python train.py --n_layer=9 --d_model=448 --n_head=10 --n_kv_head=10 --head_dim=64 --d_mlp=896 --vocab_size=14635 --activation="swiglu" --norm="rmsnorm" --norm_place="pre" --norm_eps=1e-06 --positions="rope" --rope_base=10000.0 --rope_fraction=1.0 --qk_norm=false --attn_scale=0.125 --bias="all" --tie_embeddings=false --parallel_block=false --init="uniform" --init_std_qkv=0.0637 --init_std_o=0.0 --init_std_up=0.0637 --init_std_down=0.0 --init_mimetic=0.7 --optimizer="cautious_adamw" --lr=0.000462 --beta1=0.9 --beta2=0.98 --weight_decay=0.21 --lr_head=0.00381 --grad_clip=1.0 --warmup_steps=324 --schedule="wsd" --decay_fraction=0.712 --decay_shape="linear" --final_lr_fraction=0.0 --batch_tokens=32768 --seq_len=512 --doc_mask=true --train_tokens=444400000 --steps=13563 --dataset="wikipedia_en"
MLP neurons of a small language model. Each row is named by its layer, matrix (gate and up: input weights) and neuron, and shows model dimensions 256-447. Each number is 128 + 24 x the weight over its row's rms, rounded and kept within 0 to 255. Numbers have three digits each. A neuron's up and down rows have the sign that makes its largest values positive.
After each neuron's rows, "fires in" lists the words (lower case) most often at its 100 highest values on Wikipedia text that the model never trained on. A number after a token or word is its count.

L3.gate670:162118116111120160125112153143132121107096122133105125102169123101141139109169100128106148151171157090155131141099115094081136121157078170134130141154160161130165139133158152141135172105119163153097147120105142095132126103098171119136132113093143119125113188102103091126113121116134115120164110131114142121105125180120133133138095107135121087156112154095148159145095153097091133127081090134140081136142121109139138142088135142141130114137123100090153103086151148092105111099138147133139149107099148151088135164138143143149114172176090163088175082116100129133129097106105107163
L3.up670:107150148170146154117126099123139143115154116087147124126127131127114107124128098152100116080155114131170118136075139104113120150137130160088108170122089168138183134128112116122132125150117097140088174155141160127122134173135149133114127101126108115144135113150147140119108129135163118163139117161119144096118116118114124142166157177121131107081144129145155109114156148128088093158191136131129140082097116169125104149132088107153118092135155125135139108162092142110131155137081129142107162145186098140116131160137085100126105135128157160129096090136110146119144152136151105116
fires in: "at" 27, "it" 11, "police" 7, "during" 5, "antillarum" 5, "atari" 4

L2.gate5:117147135116106148125114138091146157135119138121165143138110096086113120122104169132094131090075078085125129117100117126121145170172119164136143128121149146155107130114118096151108101141114105148119158179142120098103162143161072145173117149106135166131126110141108123133134136147108100146119158141149116177143124143158125095106144112119137139160121110104123095179131117103166163115136089107148147161102173099127102132161091087150084108091093139117124143119096133112110149118091117157094144089136127176134108156109155127098135119134126134083092132124148148133141126149140072089
L2.up5:180115123118115165123115132086142115098128098064126171116153099079149124161157160129116121144125145104114154114102140172156153150105124136100110157165128135120147128111160140094167155136104156083115124104139141102106107121139164127110134099138103158132095154108114115107128074125146165157100112121133127083125164093113127140113136110120094122129102118186108148123146177178143163128087147119079129151137145105129122122146109123142115147156114083096140131118117134143134174107061167147141129129136157107104124146123145149152110149120126098137119135119146184141102111131072100113
fires in: "made" 46, "making" 12, "make" 10, "into" 10, "created" 7

L3.gate617:093161132142108104155092122141153146121109153120138136136114091169174141082168147098140082130160153113116123109148120105158175110119142084143100127089103136127142126178113131135151137102151150136130143145108143125126133131146141109121176163121139125112146126116147105123145141132134120142150130129077150095123107098101154108141095125137152123145160082171127107101121106069094178099136143156156137135141128137101123104158110159118148143102101141102154153107165142110083143107153088127128132099113127157117084091131113140085115085126105125125155134151165112104144114112150113132
L3.up617:104115092156123155160163088095130134161143154103120143136154135130116092106154119101139129153129157124133144158162143094134158160111158137160165147088077104144181123118123134119168101139116100113135114142130081150082102116114180161129141106107118086119117099137102147146137110107087139174096137095127117144119134138086088089147123144094122099152154109093156106156145128112162156126118115139170134157155111136156093123138134155101155143090140162095147106185161151157133175088129103130097100161110121184126116108136098122151110126126070109170127118089158133181159097128174158106
fires in: "of" 86, "in" 9

L3.gate737:152114156136135159120114103140093112103137113120137151070090116120140114115119130139091127146106163146125146114136111147150161123108116138169115109144134136147094190123112162108096122142188149176123097093111123144107143104129131153128109139109152135094145141118149147138162190156090137154135148139124108112123153163152143102120121163132129108131134137155142121188148158093109139100109106151165132130123132144118111140105089105147116128147065097153144098130117141153143115117106119151109084137139134120126131097127161138197077146138130137159141114149164104162156115152108157134
L3.up737:115116085150159155088155111102122139094133169138147157089100102115151148142129123139077151139145111161170112133112153122126131142108118079112153159167107147131121168099081124126105150157146148163145116175139121143108143152089141123120135135156104112138108105144118142121138145108081151133139120143150138137157131136144138142086115117129143101132142119170104117104138163097179141137124156111132121097125113158083137153110065093165082166093120143136124133099091137122140151130085161160116107150106137146135078148181106172145111136177123098128166161138171112134133170101128128124
fires in: "to" 61, "can" 19, "must" 4, "cannot" 4, "will" 4

L2.gate893:131142076114103122127141151148151119136087104132139143109136154107146091115101145134136129166094117085118119153119090103152146130127123099127118121085148162131089102124163094142170141100122120103090142082111109108105132163163083114140080143082122157138104125132106071108125127163143124106138111130135128084105110175141109167120104133124115120139090097135140124177145114121112140115180120066119122128152153156097146115126121164138084102111134126131132142113105131084151160131152138137117118137139156142108118114137118100153161112144168149115117152093111157114145127108129128123
L2.up893:103167130134119170165134136119144130137086099136175126115129104125130159175117162168142103138113086148112131143091107126097162098159157106126082154111143119147192116117160142128125110086117103138133096153152133082133136143119139162135106078127116149131153097147108142121140080149139098147094123153146116133110154165123090079122154095133142145126131139148140097140140150148116114132113123154104097136123080099151147121075103113121114109128093115146156091106169090095080104155133125125126145118131125101104127144128092110145143146131119160106151132162168133130123142149111161130
fires in: "with" 40, "after" 19, "at" 15, "during" 8, "before" 6, "against" 6

L2.gate436:102159092161133137136164125121102128098105129141141136121162074152150086129104100136172143158157163109149123141162114123182175145134161111102133105127103151139140142156140113146077098113151115110103115138120124142078083125119133163133178159131097138142127145182112119184162123121168152137131125121116161135109135139098145136100119108088107142170131168091171155123086087126148161118108120081158117138115166075149169136129133153135115134143073120134141127113139125137162105094111120143144132129127127135153106132115162097161184148094130135090122155112138111174197109133131157169
L2.up436:137182142147107096101114107128133150090111136148129145115144095153167117133119153140143139167146193114124115102101140145130113149154142161114137100175114141128138164126161182098158093117132118145097149122152133138142116113165116114105131080168120107108140176157115111140140112132147105102158162094104096120112130119109128122119120174164130111101153077152138099076156077109152142168126128101103165094130105091147116078102104155135128136132118148138146119094159082109095127140144143114106172133140129164130090116134131089144100150135152065127111110157133112141134123071148091140
fires in: "since" 22, "over" 16, "by" 11, "during" 8, "throughout" 6, "from" 5

L3.gate50:116149101132111148158153140163146108116096166122148118159118129155145132144139152097109122131151158151093138119098174114110187113107147157138126122164119135133111101111094134081129124121160158101107125109095104089134110116153144122110158121149115101142103153161100141124121169142141114166117089069153181142143133160163162176166156136156095139150162105136111108106092155153143128122081123160142107119153130119127129151170129155143172093121127148138077136158141100140138095156108096122123140130138089162127107084165121151107132126144122137154133139105172148135093088082128152116
L3.up50:137163150145135131151156126138164125147104117104144168159134148110147151151086122113129145114135103148100142095151100130162144114128168105129101163089143148121117133137132182099144129156111079104086109094103104133095120131138153160152115110120119105151111121109123123111119127177121134120117164093102065119146165170133179106116110101124129121114147151070163148161116093112153137103118086116129091126135093123104157132136137147087144141115186163120108113148140133156108142151072143086085152119138115099077087126153110090128150126131142157095123110134146133073123127083161116136
fires in: "of" 16, "river" 12, "ii" 7, "championships" 6, "championship" 6, "battle" 5

L3.gate569:110159146148185182100132105150138137154085132168128147108130105088153110089099175136173155080110099124122117154141155119175160137122163104105098116129132124115159166114134124123103134128097173109154116156121136125147126134148125132142132097082104142119173173188107126117137115119127131131137116151117134119078135087119113139143098073127127112152118110102113117146111117113146143170091138084149116077122121105136183091081146090138087125132122153120107129123120130136186112120103115120141116150117118147065111153082133086120148095115134127167138116102141144125184082153087104093
L3.up569:104149175160155144107149115122147162130131104135163111150125105105139072142117110120151125111095107110130141162121149098129173160126110123093137146121170144098175124122101170148147077098138145121142143101138112124154122125122109141089149096093105144123124122152099119138093127135174107131098115094145115143130145145120145150154122114115075117090179085097103135124121120095136175100141155145127123128156119107154174132158151124145093155121106152161078110081109143169104124147157142146145104104159149132151172109139125120123123164118166109118111141143110135086102165143136146104
fires in: "with" 67, "from" 12, "by" 5, "alongside" 4

L3.gate137:130168168114129179123155120123113117135133131139101096149155127135129095088129125134113091163156121118137119156107144136126122156139157123099143196165126151113141136132096129149134140153107141130122157175167073121131139116146159153099076133081115126136126128122119165140102115118121110086180126143121144169087120104100179126118111127104125116125086153132126123118126133091110114135133134094126125106120127132141156140096140181134084116171151117176129123126118111117156117150191146140103151137134188162130136121090108159130112084150100117089140161106123101143095155134186143167
L3.up137:139152118108165181130125172136133163170179142106117109104091101115128071112152092140170156108122138173121131106112113085099139091153139133128140182125112114077145133103130116124173106097140127170135153163131113109122092151136117106129138175149166101139119081101115139112150180155104145138131163151141145146116138094086173135097091085127121163127146153129149154165140111112122178123109095111177162103129105111111142153103171134172152112138095116137127146155155118175150112106128105135122089115113133094099128129148117158100147117151136114136155084154114096109092119137109155167
fires in: "they" 31, "i" 23, "he" 9, "s" 4, "we" 4

L2.gate332:124079106134124094168186109157107085164166162140161096091113154160119144120129165098137139108115152141133156103096158118106110128157143094092153113101138135123113128155150119155136102178090167067127119095157108156094101144092099172092152120145136174126120143149133120162131112133154107161141115095103143128122117105161111122118092099164092108159138153162131139105170131152105097159122105147159115126155111110153171097116100077171177111145136103129104127146117119165121117101168126137092178102101126112141104171120106113143146130168121114142126143136147148136102123143106139113
L2.up332:140125171151145097093134116137117155154108122127139106159154123066115178106138096132098110125103135107127179103125149145108154122110093158112110138179162132126137095109108148104097127140108111131140156134147141096142117077170159132121105139089095107127117137135121117112135130107122111081152142129125105093116147102119108106164099184143148117156119124152131138106126100126132146118129170138085134162116140097143098124122161120174137149142099148108094115169139134086139138163121147138153138145108147126137114102131129127084133095123098112120093116116123145132095133129154111127
fires in: "time" 17, "appearances" 9, "role" 8, "period" 6, "statistics" 6, "included" 6

L2.gate51:116164109166126083093146168072093137117125097166082155093163141130180124131139107106157122155162142114125156118127109113147121136139125111118128156188164116137091154116149118111093121086168070166126101099147112140163104099131119139153098134137115146104157143126146119094141118108104147150162154083101108170096141112106143131132140125138111104086100166134168104132119130148105136152160077112123144120120127105110138172135076115140105166116142107118150127131087141154097132101124154092127110103115154125131108147131104107130146138100171134104069109091110146120152117124132103110
L2.up51:119139154152108105124099121159132136125092109130109145160158100141103183147119114117131108125141129108154166117110155125143126146130086129084135124090151181155091108092097118103127105140086121120109160148102120081133110148087072105133177129146123104103181124108148144104138100151159150111124148123138095145121132111150138133125119120118143114089109132130150103074118140117157150094159084127072083181109150116107162124102108077107109116116134118155135100121153103169131142119156097106136121116138122137092095138172093099092134163095151107114145165110105142127140174115118094131
fires in: "data" 12, "sports" 10, "information" 9, "ice" 7, "media" 7, "blood" 5

L2.gate726:123144120092146129093106107138100129137136100133159178113107157126127126103095133131156119095113142070092126087136140108075152121080143139090134081156103117150118115138128090122158169101128123146146115107095121123081045094152132128158131154132084083148143121156141131152112170165147116143150154162136131115130119117083135115131115108119120139126190151165129129171161125160134135163140124127129161092123131133124165123155161081094131109108140157134118104169166122111161089151149116124136152111144137113126085138174145110119147116097120146107135125114152154096103143113135122117
L2.up726:128180195150084098081123098099102095100102161172098142125136132154164113131122121115124146111144103113117123103098138148114136109130140116163163092150120146135136122120126150115146127154144124128122124128173104124160148106141139100122130168147135146130119127116123127069156151122152113119137122124122125166102099143101122132111116108119169153094121120153156130153142127085125112081159140128135090121085160134141147137148140162126128119123087138146086131110173091131112114119129176167093108133128159126144162166101098100113135103135139143140131138153138117149116127104149073137
fires in: "at" 15, "north" 14, "vs" 10, "v" 6, "us" 6, "varied" 4

L3.gate66:113106117114117089137111163108123143117155138141112118110122110126135173105170123117075123101088092111185106165155082104153134139140127135132142111126147128143138099157129109118151126099109152135131127119142077139139130157144113119163120145127139140131158126109136110164112123159125127122169132139074151156138136124143116130110134129114128121135069148123098095113148135122084102137145146131175080134150146201120107123106147097116134156163104137128146153113165131095117146120125162104152154130116114132082145149082153135132070107113124131133140108105141130091093129095114147100
L3.up66:127193159114119090095105117128129118108164126105171123119126142136119109105106132100104082129167114111116128131120119111153174110154161117112133119135095123097165143128111150120154081123125138096147118150131133146097125111121131149150128138114105143139144130136105133166114126132101132164114135105126108129121099141093108096114068106151145130117140148108090152131144131119146115165130111102103139093134101144134139100143098136136115126177141145126137159097136132148116107159133083159109150096115112113127159102167210147151163154152118138123152120128162125112102150098131130139
fires in: "at" 59, "in" 18, "and" 9

L3.gate252:099117129095148115122106086142163149145113167092128119142144158141067084131136078119115126139143107087122146128109104128097169126157111101114115098151115124114152097156141137148157100124107127144109110135172121119141150153175165140159113139116118127114088124135133100121121121091099125176153120126101128104107197087085146114138130152096128122140134166111149146118138111096135132151108137174133112121102114174113191093102161094145126127154109141128105129125133122103124177163148117152111104113140129109115105089094135144089088144151163139095101171148138119104120168129114152137
L3.up252:136111141097108151111088105086113141153141138151103105102130154146163147145164094137170137124174110149167146131132149140141089143133144150138113126100145085122147105127124158124108171113128115150160160117123132105154170129169170148123066145131123105136150095076130134126137087142123122132116188161117152125100104110146085133120117140096078132117160119147126094160141137105105145145161125139090117146117148109101131102135164180162084126131153123182161134076119110124173111111137142162123162150089136176110132104151097155148158110143140116111132112123119090158137119142131139176
fires in: "it" 22, "that" 19, "who" 14, "what" 10, "they" 9

L3.gate883:107168127142088170153112113152128150126091089122104155123147149110164132169144111144136118137105102153156135122152104153149132159144166116131138138136173164153147167137089178148102139136122131070126119102142093168129135162116104127085124143101126122091139126088178081109148119114153143146154102156134130104102110076127178152164153161165095088144148175175115142125146128135124165104160113127087106147082171137159157099107151084161101111141127073173158137157125162103132155132134101106135142135102144090110155160121078134143146136154134119127117086133109113127133114115110160137
L3.up883:121121149143080101138112125078131136088070086111107152173113125107145155142160146103151113125129113097131130173151106124097097159148141149132089120107132095099144140094107172154164079095165154133141156169145147116104180129131088179096140153144126118143107100149128152153141087120125139130127113153118113123134133155128109161140111100133109132072129118138160159081123146162094130121117133141119091124145111129121139132122099116107121116089133155132122145153113124145122137152117132117123167147148151125100131130091131136156121142091167143076129139098135130162145090158125140107
fires in: "before" 23, "from" 13, "with" 12, "about" 9, "since" 9, "initiative" 7

L3.gate736:117158112125145117138180108113109156127071160132133119113113074123110113178144115127143124130137106151161140119127151116100161166113113111138153158154132138118097156132129138130167136155097154125107123126138095095128116109158146167120147102154114141145119106126152117144119148157123133132146118130104129134147148088102147159118095163101149119160116134163093126141143149092124149092139179110167130149117134165097109160110138103105122125117098103180145119121090100134118123097134152159096109098149139120170140134149154102139177199112134087123106157147110145089136163114119169109
L3.up736:124147115151136120125121154095139150125148148118125123123096119076160140127173110108144114147103114160134142087138145108090098131114122133084114184150125106149122156097124103081096109140102156101132143112132136089154146150136135155140108155134078154110119079107108142137127099166117117124104170138108133114109126103131182148100152123137121161103123147173111093152176164144098155129151090148128117139131142151063139162140145120130109117058106101133119102150091143158174159100138103184105087104107126178186148110114133115133084137117138148142099114126120147124128155125143162095
fires in: "would" 17, "can" 14, "did" 13, "may" 11, "could" 11, "will" 11

L2.gate19:118152125167089099145168160126158104155099120110102159128105094152160094143116128120075127143076139098120111153112132134102132122076104131112098089143122173153142163149143136162081169148145087148142121118140109162097107121119130117126136130151108134148115108135161111136134144111126093124148094135092124154102115105157124093132162108152124103121109151146083147122130161140110144118128152179142118159162102124085119140109166118091105152149109144151138097130118115098152172107122144142090137162151154113148113159118137135163090123146133123104141116177097092115143137101096135151
L2.up19:125149125111153151097174160113098111091085139132118151153149155084149168159151156118086128159149144160180139110105163090119128174116151149128138142153125131144113101148098144080101158155136174176069135142143099104161134125151116137137162090142091137090144110149075089131091084103131147139131158112131126120114083095118137180150111165137113161099139163125121107157108119154179147095146109097138192100125101129140081108111137139149155121088120123114137124116122150089167152112174123136161145082105139129177138092148084117125128141143127111139135112103122142160150143112112147146
fires in: "could" 16, "would" 16, "may" 14, "will" 10, "might" 7, "can" 6

L3.gate677:145110124153143120095112161118133165143126140133165148135139106114132145101152143122124132109115126140161136159128162121169159181131159104142113109106135117112131128090109137152081106071162119090180127122168141118086095137151158150095083136108107112129147154144128107116123139139128116129145166135123147125131109153122126175166153135136145114131090161122167142115125183108108131101075134110155110134189103098159126128133091168089088148189114121089081126129118121113148104095123149097129105067115167107141113156121156139157105113092115133117162123122149100118083117142129153075
L3.up677:178116122115140147172101131192128124125091131159102165108124097137128112140141150130087141155159092135117100090136144094160123173147078138146098133123127129082106140154156106105131157112099166141139109140132115078128107143098135070110125115104135142141151162123116143092160138155128091114118155134122119155122122111130142133156097115163067116153132130129137116048162097127075156130154186151117108175121115105145101139097144128119140117133196157136106131141142159141184129117132119127113123079125133145141159159115146133108151107084122098130164156156092132121162126070117157133
fires in: "called" 20, "as" 15, "of" 11, "calling" 7, "said" 4, "named" 4

L2.gate18:147128144118110159121151103122135122114145118151142155125141145129118123145153138114150094123161129109161159140166142139148139139165149077140144095104163105102168118111100145118147098090122156157139125125109115098153161132106120126138167118121170097114151147122120104172130138170084148144152154171118097137105105134146131135164073100099143159161103153170125145190129154060085115139076153111128112120128169132137115098127131171129131101142142150164156101131143172108116150128117131153167127106145088150113109162149173149181132154130114150142159115115149129128101106162126157102
L2.up18:119127119172099149121134116120170143090092157162095167143143128127154143139162123104091163148140153140133115117115140136109129125102147079120108114129078113134102116150112124146125140130134088101116125114154182105122129153128124132132115146147137130092137106098143156127129130135160158158097113152119165153132179098156150148133120120090120115104109131101089103122135119143114118048084120082127120137159159158125144169120092113093120118110156117124130143144125118173162128138135151124149116163136167130146112147160132147116140168148187093141125108090123165123155085136107164107
fires in: "at" 76, "from" 5, "atari" 4

L3.gate739:150133085137138101121117132159104157159085132102074154144174117102169135131173159118111142104102150144142100146171143153096157177117155150161095102096116123117101127119130098134130135141140166181101100128143105122117147136170134095094166147093122120121125100148141142170138072121116139116089126107096115133132147142158137088147145127152119092116137118141122143126118097105143108095148147134111118131086140125126177090103143089156084136124148170138170104124111150101145142119166083147157135102109118138124119147113172126159081105068135149136141130108131104153124138085125090146
L3.up739:147139150094141163125114113113126125181109145096107143111165088148082183118114104111109131162147149120113119117108148091118093137158117108158107135089110090113143159172105111133136136143133152119123162092094102115131142109166138154160137113119092145117112161130098114078128136108116131150128142115090117146101165107136115164143131138171125152143163129184144167112132150135140122145144107112177151077120143175098078128120115115102134103143141112162174116126121072146113100151156127134089099152124111097152092114163122175137141152137152165119139134112131143140145100135128138114
fires in: "in" 45, "initiative" 8, "inpop" 5

L3.gate288:145106134117107130098201094157127131121114138136158087143129107159118103152156081119122167146111099130138152073131115091128147112116150176114126125157167087135141149110186116121136130119117127141102135122160127157116085143110143149128111113126148152162142119156145088127108121157126148092145121132099161108151141122120146103132089139145095126140130114124102112137098123104131161151162109084111134146127141120127117179183133103138079150145090146137108089149174143177093145122150114125143109118110150195117161144131158140174114128078127139134142104120106068113088120107110124105
L3.up288:098086099100079133147134111123114131117137118115154118158169140170118121086128136136106138099153125113101087114121130146102102118093133127156124159121132142140143125168148086127128153123124163168113136096152150150142139157135130149134092127139159141104116125110122104128166108089113110147125117108081083161122125145149096168173128150125169094129110162108151116158142101108128110168173130167131133133152119118153109147134128096142137138124112128089135150094144078135109109129133131158168105145115116089124111115109160114133137113156168123146135116176122142103110162165102174111
fires in: "on" 16, "for" 11, "directed" 9, "produced" 7, "record" 6, "released" 5

L2.gate179:102113125125110083140130135105135120136136163138109128121126138109148136145125116122178121150135101112121109156127092097102107126148132150110131149107133134090177138150133144140110131123162067126150129138155106141130146085101099135177147120138100148120105153095097166133130125118103101127157124139170111164122149128118126115111099122108118102116117131108145095161118135156125129132134061139149128133119086089114132108164130123107159187125097165157123103156159127145119153121100146149127159164144120118086122119133128126101162138139166138093138155102108135136102087082143158117
L2.up179:165084106124147170105141084165098153134118151117141116119145138120173148132131137138146119180136144161172113112115116109159121142160117150109088141118155143135123114135126106080138134113142088164116158106132154142115125140116122128109109082165144130148146161131133134135124100140142143154114167059153151132153087126142143154116150124101115162109104146148108157161061151161148111115091147102143155128118123144106127186131097138121110115146122143135173080118138157107135131132093144126131102078116094148127094159079149142118137138104114099113160066102071094153123114114154159116
fires in: "she" 59, "sheela" 5, "they" 5, "sheikh" 5, "is" 5

L3.gate30:084101156127116129154125123142149133146112157127121100138128091135165171108088074128126093144120121101180161114102109111148134100128135132105096100139114094086119149122108130144088121132106135158164090148160103104128114117137160131138133147123147121110139157118119114101100132160113094165144113113131116159124106127155132139086154136126131135155147155130120133136113145073166140090087144160162100108099160132126143160121125152088115151149140143181121099159099116133114183142152120142117109140130101073123118091139142152119104149137135106104133097123152122152123139105149153143
L3.up30:128105109140125140153116175098109124182118119159148170141107146144123097134136102140150113137146113153134141114115137147116144156133150145117168184114105152144128136127153118117146143071115157124139141101116093107126157085134124141141123072136104122120105152078079125102135108151093148114130154112097160140105093130111098081112135144103116103126140144113132161145120120139098125091115097080137108130123168120082153109150135145161108119166128142116174101159118117098156116117084096066125146156109143166113130085107088132173101134139138140157123172154123127108190113142106144170
fires in: "he" 55, "they" 14, "she" 8

L3.gate250:122141116116150168086103125131113122099132089154103088124102109165112098144081179074126144100096131148132143115121154164167178110138140149121136089157144144128153068160163157106165163132124131135122100123098120124124102144128080167110126112147168168136129131118160126139110146141086111077153135159155126117155139125148097077152117128127156128166145111139102146122145159129099102100117104131150101109128097130127150141118158085134126141130152150141125120145157088137163087106118121135130115135149153138119137116146151110120129162091124113134141126164099098156109137113108060114
L3.up250:132143152161116109160102113084078112088111146096165100109124114169135167130146116129115153143111121166081089127136126121109118127086149141122077136116132105135146097082135141123096095113126129155131147102126140077144107134094135110114111110089162104141174103150152138154142094123104130129121128115111124144151136155124159105118108121127108137134158125142121095138147053110155161169109144112160127139125076178106154134125082095121166094169164131118117162123149140114113113092131121115132113105136124115132136136135145123135133108101140142135172124126151132133150156133096118082
fires in: "on" 33, "from" 25, "against" 4, "destroyed" 4, "how" 4

L3.gate80:149129132157143095128102096139114126147110144125089127108154112101121152129139059148146127123150097133181116140136148112088175152142137133122142140126178105107192138107163138106120138103132132096095118105095099153120091146122147130133175099112150141098150125159148119111152132129147115125134154108119096090136114123129111151135079094164139112152145114119143119171118172070107127128110116120140086114109115113122122115111145095075139131141113116130094100126156169136102125106129130157134133108138134162133083149116148177123166138096128161163135130161143119171135097162146103134
L3.up80:107123133129104096143097133123133124121170134124149095134104146088120116151120147092113109105113140109098157094084172148096151141142132119105136132127117132129083130156089131149132123148121128120093144135162096095141096120084139156115122175118129148141117156103080130124115147093129086160092120136164121128142130081128097129133154126129158142125131145153133107135168113093146124108130142149120152102133080092119093075109128101172110147161097113159148110133165083172105128174135131131111157138119129126172120114125133139133146132127162063159172128135079135140103140124168106158
fires in: "from" 30, "0" 13, "appearances" 8, "footballer" 8, "born" 5

L3.gate606:129188141163094132109119123102157111161150118140156107137133136118096177128149088139174133104142083172165160139149110102091115135156112168113182140157122095116119121126150136152119094119154103121126141145139133147123098092114131151136122155116092124137164151116104076149136146141147146114142150142116086117107115123106128149101102091176152138128139136155163151130116133070124129101153119115104127133098099136119118090139127097163116109120096144130156080091178135160145165078135090116142145100100147123143100114118139097124114164127155128140128085081096154176137103118092104152
L3.up606:136167135070152153122096122118135165162105109105153156081179106074132177096146111094160136124151071138165169107150084141138151109154110098091110139109134138158124179109078101127106097149098144120136160140112119116143095157097135149156087139125123134123102104170133142135143085123164146105067149118100126128113086121117133173082113160111130108136103158122099129143143152105169182129128121119107091122145127132141150130127116156143143147118150140175139127153176159160161155123134117114139117126143122150154155125147096164107128155175114130149124161099120140110144142101105154124
fires in: "nl" 17, "republic" 12, "from" 11, "he" 8, "congress" 7

L3.gate506:116155124102136105143135104148126112106138148100138153158111103182160096087140119149107099104080116168085114145098130153157108115148100154113162081164153120116120132130120146131143121111161130148127146135098117123140094148122121116155108099143156098130099150100135092087132130109150139117122129124143136086122134137129136088156113119114149111091162127117101087131099145125148156118109159171103139077139171155117162136121166127134084099111107124127161155162079114116149157123149112164130153150106124072172144159102096110148102114115127131136108058129115156146126155107139066133
L3.up506:130126103147145138101121072143113110131118138149160092148118148109126098111134139144156131134121129117134159157095126114153145146134130155149173069150127174122059153148154147115116080172092130186100156165093120129082131129106084144168122157155112139130127140146153124151108142120105123105132140144132073096170115105117196145175116122094105091122095169170079113132104098129148178168134135121077134123147106124115138109123139114152143102090145125120170114159133105098088095165148113093104157093136113103126097139159129157144101160140141104107134120143151136149154122087108130128
fires in: "s" 17, "tv" 9, "jr" 8, "television" 6, "c" 5, "tvn" 5

L2.gate523:107110149138110096110148114106173157167116145157131148139167094120118165106150111120117156114131098130151123105130135165151159142108091105077114124114118124107098129134086127140145128075093091173122117146136121109105145117119140126096181119103111146101137116144147172114085135128132120121144107115136090142146122112157096139143107114119126092124117146121121137122105130103132126107114156142102133157103140105148160175105114143120065167131133151117101152157142097116175141120133142120133144095110141135129120160123121149072143106114140131105110130137145116076102106113100124097
L2.up523:157117100151106096138114172136100129166126142162119131114182100119123170074144085087091133099139095125129116090127133146129139122114148074106114097123145171108144133129098129120161131122108157110123140146116118107099117140158159094092155143095143132098154087097155103127093116153126114134184132134132118089107110142136098156148086111119135110153086116164124148123154138094132161146145130127106135137113106151124154162134098119084083149192144142088111147131112126089128151119103117147142113136156144153133120132158131126119120117124139127146122139130099141141129151110088123092
fires in: "made" 14, "called" 12, "make" 11, "making" 10, "calling" 7, "considered" 5

L3.gate29:147130116145086161114129122140100103134089150149095160115091127141123159133105132132074115153087126107137084118129115134120130118072141047159109095149095129119131140158114081150105148143130097150161123140142147119166163116158140151113129134115096142113094111154126127102132140137117094124112119096101159137126141093152131073130160151120096147087126119075184109135099114138116105137137083127184148133139105131130119127173115092144137173107137131139114120137126126128108125130100137115127132112129161126104098184137123104149135145129181176115092140149119085176124128164067124107
L3.up29:101148112131142112130147136107138085135153081127141103134129131138140131108131150107113112118114143195110125138114118117082126093144134120154151134136131127122099139133140153093100155143166139173121150124141125151117164120134140129129164126089133134118106110142125116151152129104125117119117120083174124121103107109125163092117159137143088115177110113110106111141130106138138141148118104154075137131113149163132174144164135118157135108163127179126074136098095119126137087125147130089108095115125115058086101162131125107112147137134090087071154156145136107147131144127151105123
fires in: "have" 61, "has" 25, "had" 11

L3.gate871:091104160111148101125128074130135135097129146116113140126141078110118133116160141095114114147094143126107123131122157135126137140144100123127133143076099084107130120108089177144146179093139135135186125127113142126155153142132139118087133146140137105123108149109193113128074144146131147106131106139117124153128137102135108120076122149100116130145121145108118107103119097126157115096085151128115098146155143123133125134164139125151092080151067134116104153158115159149134094110143140144183111161128106121149168127099131146132128097144162181112127098093134159166103135112096141119
L3.up871:142132145120102174143131136126105107106147127084102118096127097088170103144135152167102162128109121120156087089115098133117155140125165158137109108101133151133119121067095131155111100173105124149154188098113147134133125072105109094143087081109170161118150134162145159125146164160152081170133151164133094122119171154142159130127141124123101098138113170167166088127138122106101142195111138094127149160161125144087123162138131089109131104086146113123133118116134081139103143128156122094123114121139139110080129140098118115097102114153134139154120101176130148154118156182122149141
fires in: "of" 62, "on" 5, "matched" 4

L2.gate643:116099106114135128149108104132106098108131158140105117073105123093163094115147167118114118112116122166114163104118118150120190157152166103115115113145104117115135155129103128110122108091120103131139122099091126128145139124170126102111118146187123134088138139127133115147164105119167111165123147145124152093153107149166159116122124142151139103134131105160150129112106128122176114089071095132127169064119127188086099106139104189155124160119166117154129143119108127088170124168161163146089142153070140142106103127124144121156144128136112153115172160177128182099100117101072133127
L2.up643:136145076085125136116128109161145147080141152151107147106154161097168116082097159118137096122140100132097149164159143136135122161149103138118117166111110089101160141154097159122096100119158111113169101127118087124133181090108146142134125120127080127124133143102111136143154120091094113148143111087147164134120117145140150131155124085152117112149118116117137090084182098169099114130108119136151169164136155088122137113108123122134154126144193102146116166121113121120094111133110136084125133139103108134135090175124151127162145164134175137102152142179165109123127136147086113141
fires in: "has" 42, "have" 28, "with" 14

L3.gate260:153143079117132158133150118185162110149111101128106166155159155116117095147125088141116123128149104148135132147123114142181149127161136100099108117112107128121125120130154105153121103133122104137144111153123132142148151135114163102154167124090143124124164134157118125137099125117158101100150137104118078095151101098142180098107167117106067096156144119139174138142129163139116137120148107113146111158137143114139125136084133152116152135126097122129164109110144143185180120138130124075115129109141139178141127132089162124157127156157087079162129141138127150130131134066122134126
L3.up260:115133144104098114127081121113137127182107141099128130120145089101147123125138133122123144146114118131130157102158112118139162167107122157101109183150157147124142079141154109114150135121136092128141103141150168094117158167155141129167140131100094106131095116144092109131125137110132104155144104109148098133099134119123179112161122150107147156099169121144132135104134089129131146086097151118118153126130117176088120145156135151090099102076130123080084166162104129150147135145146107096062137119093111157139150102161115146147164092151060137117087114155173163166180161135108117127
fires in: "led" 20, "left" 16, "attempt" 8, "failed" 6, "of" 6, "attempted" 4